MLP neurons of a small language model. Each row is named by its layer, matrix (up: input weights; down: output weights) and neuron, and shows model dimensions 80-271. Each number is 128 + 24 x the weight over its row's rms, rounded and kept within 0 to 255. Numbers have three digits each.
After each neuron's rows, "raises" lists the tokens whose logits its output raises most directly, leaving later layers aside.

L8.up15:183109122143144099117083115152132111116192120133134087108125127094114168134149135150115137107155129108152130125117128106103121099132111146171144129103142133177125133094128117124093131138151087146153104118150173102095193154125122106129117133111155157113130081105115138135132150122128118140145121119109133110110119162133099097140131155128147096095091122124049126121130095124136103108170152115130108118109162112123130146101126152117124160158142134121133103101115137128161144132142112158153155103158111069157083137111078154153104155173156115122134131118104097116100101121130111142
L8.down15:140146156101167187147145101125103110086159147116126099136108138156113131103140111128182109134149110156169130095143133129134135080105152153172144128126138120131144176144176169190117113122103186109126143131113125141093149101090161137106116126121106121153134100150095125119121151093113142129108137152123144108110112160125156145135149128181144119123110115181089112121122146119143105116147086135101130133118196106138139126145154106122142100161092112106150116114134135119137141104100105129126119127144150132126092141155095145124126106140140092145143088114095173139114104131108096104
raises: "\" | ", "\" |", "\" (", "\"", "\","

L8.up337:149113108159117082143121103116055131127124116128125169126079109106156102099136124110106148107144115104126112119111123092152125110117112149132095134087101130139136138172076144166138112098152125122157127104076125149127172120187089146119134099110142135147119114135195112179141139147118152112152076139137125141143116144147116133115152139116102132086113157153137097148139110115129104057130157146152096142085195146141128185109101147164139114109125068141103156141118144125098118107139123151158145138107128148128136112127121150132112143166133125105165095125125144140115129129169107133
L8.down337:060136097111154093111110104099073158129133094085131138132094108139136121105126152136117136136137099116127125113146159149125122154087072106151133129103158097126114095135127150150124062131129144137138162129071137135134118102161071142141136116185157127173107085103118155151135169136153168118150117112158129160101110143155158146112145083147051106141142144132115134117114102151126150119099156131142140111103168183129139138151127117171149119122130117091152114154150112134151163143157118149128140138118164158084132108102120115120120135133133125128193106101143129119120149077129104114
raises: "7", "5", "6", "8", "9"

L8.up639:164088112172129146122117132199136095109108120154144128070115131136133105112135137135153098133113087120113149125110109103114113142105165126122130122128183099129169150110109118163170161129137138125130137120150106133145148147103119102181133134140118106106126103113151136104162128140107119120114112087107106127089131136119130142141151115189117122082110085140167104172140122117136139121101117152144185111104093147151099161124098150154101117116082161160100093096138101179102149103164136097180148141105162119154135132180106142120160144115135125151174121129118140141113127120124111134
L8.down639:167053133134135130123153119168144139154150128095098118104085130133110129108139113141146131120102095172119157145160085096128141138076106099116147128133130121129148137088099126153139201183169131123137126106174150157166137129130127129150134137122101149122132162147106115147143105142136175139088094132123096145121155154159093142131173082152063131136099117114159113157116093113103088102105115154116134102135087119116151124104080149121133096111089128068101173120122122154173109159119171102122139167111132137133100100186105156150156144112155141150156141165099118149140099074128101124
raises: "'t", "ed the", "es the", "ed a", "s the"

L7.up1485:140087104136113113117102085143107104126144159152144121120080105096130144121114109104100108135126126129139114107086112095096171160144094092147089140118096132124149152124118107146140122111113089153133168144112120148149123091128149148169111119149149090145109104086105145156176112149106128115098117107102172128154140147062110185136122183110118125104122096103166126104136169146137140077103169143110128193154099153144099134109167112109119101128100108110142127161168137112126155115122144112132114157128143082147096136149163141138168131116145119081135171147104151125175102112117116129
L7.down1485:100111137142172141143111106137132117066137135133113062134150146145189128109145129134158109122130100149104118109134169126113151135171122139158137101101121138156119129096108131137102112086149137115150103122139120109141094166127150124156116093173122169133183102156124127132175124133150122106147157109152119114135132125147149153103141136102130132156165096085134150132132136172104136109119161124107135125093119169119138128160125137134118123157124126118118114124100130134190095104109118077122144093131084143128153091103110152152098110139103093133136091179116159164111109120103111141
raises: "ters", "ers and", "ers.", "ter", "ers"

L3.up1093:144116101147089131159117123135110155124120119127126120125125092148103146102144124128148102132099134115139156137099097131090104102159123107137115073165166132108168129147115120148133102134131144126111107114146123157116107114118134138154090127138189160156124064155172137131098135142149090126141154054115170139174118125158150109137105178161132130116119099153125164078145129129128124139143096156119103086124134163190109115146143137124117117139109146163159114099119102096121166116169104140149100179154154129148115135153099089081168148112145141138138125069093131126119108129143128110
L3.down1093:109081141113125104108092146119086105105098112138115089084120118181150168141170190076162124111141148140109145073134108142145092148113143110135107148103118097143130118149103136135128107149127129112141140090186147119115122113152135151124117088128107107174141156112129149121106150166101137150098129129143138183140135128168132133138135104141155156077118132146143206135112084130115083131152128087126097097144150157141157118137136140133089121131156111154133123140121100079136185111148088191143112143091112144139090125129121159133148156123137119161127140155145139109074104128154099133
raises: "an.", "or.", "ity.", "en.", "a."

L8.up127:129050133134146115132121117134144090138164143176123118138142116141164148154128113158143129098136112093096101092138106139132148110146128107121145128145126110130143161134086145159118102139090103125144155121109120103131134101125153113165140126119114112143097131150115128128164117150179124135110139168129176131125147126127149112096145133092151133105093106116127109122155111127135164155129074126107124128123132162125155165117078146103094119136077104123116178095129143100120131112077160115159127116147123095116161117138157185161127116134133139108154103117105111124108163150084123128
L8.down127:115136143133112122129159105114135139141127161122085127121117117099192124150113124110157108131162120135136161148112149132091150167123140102129153097117119153107144149167124141136091108136113101136132139147135147102126123128113142171092087135124079148142150129100123130097126107138059152079177115118175135120154110096139150102090128146115135145097093093138141123128148112084144122114135152130099174106105104154115139113139105157081109160142100084080134131140165148138109100105123100131117139114141100112108081126141100125179118149140148165129142111088111106169145142145099095101
raises: "olog", "ological", "ology", "ects", "ization"

L8.up752:107150070129140122165127109120091124152138098126146101168069137120132085099138152134111149134148120112131095127133153110133119151095117107115101166108178135138157138149116133130126083121159101122115129118095146099158142124198098085123127157126213162131105114087100126110119129171122104147112151106107094125141134124141101118111162109172125133110095142150144125104155125153115123146120126116176128187101135136162131136121155122136134115089147144116124143134139143117121151166164127117125118156127138149137122087131124132103122133084126091106164123149134118140144115088110133131
L8.down752:075119137154133132097148112096107158096135145098165103137130141094120116133129197175153123160117111116125139153118093128140117118102107104109138128146116133135089112139116151164077148132136189170110109136099125124137094150149105138075153128148119106139154155083118125136128209084138147119108115115156121124093162112141087144166110131136091122138106168112099084156109129194085193117142132096167122101130103143107109163133106125145137104117156122141130164130153149130126139137143167132143114090158104150100136129153119155080074149089124131155160123133129160115142102130118132122
raises: "2", "7", "3", "8", "6"

L7.up359:119150149137057128154114102070091124120103123094138138136125167129142136088171110100124126070137109116121125079099123185134144148123128151161133151123109137108158085144063133102108108116128157090136132160159077133110125090130149126146125102115116114165080110114149104127133103133128123115110159126125162140146081116111096096112087151156123128101166119139166151107111137143132113111156110103135160123177156116194133121108162124122130077130127106107126130078084122133117123096138083186124149117120140116108169139109115132153116107138161110087107155118132194165114100138096124126
L7.down359:113127115110188139099138139189181125143160133109161153115123122114146145180096110141129127199116128126114123180172113106119153137116120132110098083108127115149127123131158132181129160098153109144148111123121154150155135134088120137118124133178112111105125136097119179121141144074103133157160094125134108109098148168142173179122156113087134105131094118107101075134143107110100108150086152130121132140102116138089128139119124146088124166106102151133128139152150119105145131106119147124124121145127123116150089116141142136095127148132128105167144110116137080105106168103155190112
raises: " is an", " was the", " is the", " was born", " was a"

L8.up955:153107139098137128153114135117127103130145124146138105138078124080117154143135142148128117066147113101122132132106143121148119103106145166155148139128143163131096136140136170126104137152138095104129127107176171090116146120122148124086139101103113131093103140095112126084123174146127134182126154106073124122133114149121141064147128164133128097105111120164124130092095117139128148118141071120141122088119168143112140180128138166137117147146097143148123081150149133155148135166102151134144149110162130101151099143144093138109145132160123145105110151114090131112152121167109135128
L8.down955:147122132139120200134140096161121118088128161154115087118093158114109146118150118126155116160124102149173102096136161182087145123096152136158168150126133157123156137129156152162142116127103150145137129125099089150079169092092147137137100099145118123099119121126114139144103105128132133158143082170121146097107117147108151106131113153128128117113110103137111134175132124127147101114144134125085160118118161120119119128164111106119132125152129138116147129078132151092157150086127120143124122100205134136119132130146111125114149143133143144127188085099142158143100120116108153113
raises: "\" and", "\".", "\"", "\" |", "\" ("

L3.up637:137138116099146127114162139131157110136166120123148092145095128104143106130083112124138135161117107098143094167141122117162133131106129118086097115087107131110117145119176065118091161124171107156177113103132172167133170144093112072104132164133139158122103146107105115101159147145126160098114119122091107126096194131095147129119146163145126123106136118118159115134169150109119130118074098117158109171098091146064109131119087119139116156115126165103100095140154125163117092171099116123186138124145144131155121118168143136141109141098139143116133130148176147148135099125114132096
L3.down637:120117118147097115129099163130108155126078120153151137100101109188151094120189107107151132113129088152124148113153122134134138093130145124158161131144126123128126133126074106108129070174081124104096160118158144116122179120183122137129151052105138135131136140148144114126082143159121087140126177141121106154139155107131144098125099126149151122133135138099127120130118131139116107189114127123113170112123102120162136168163113134202148105110146132133137084118107128105120111106150120150094128165114094115113124141124107119129136139146109139092097107140123154158105163147151123093
raises: "en.", "an.", "on.", " season.", "a."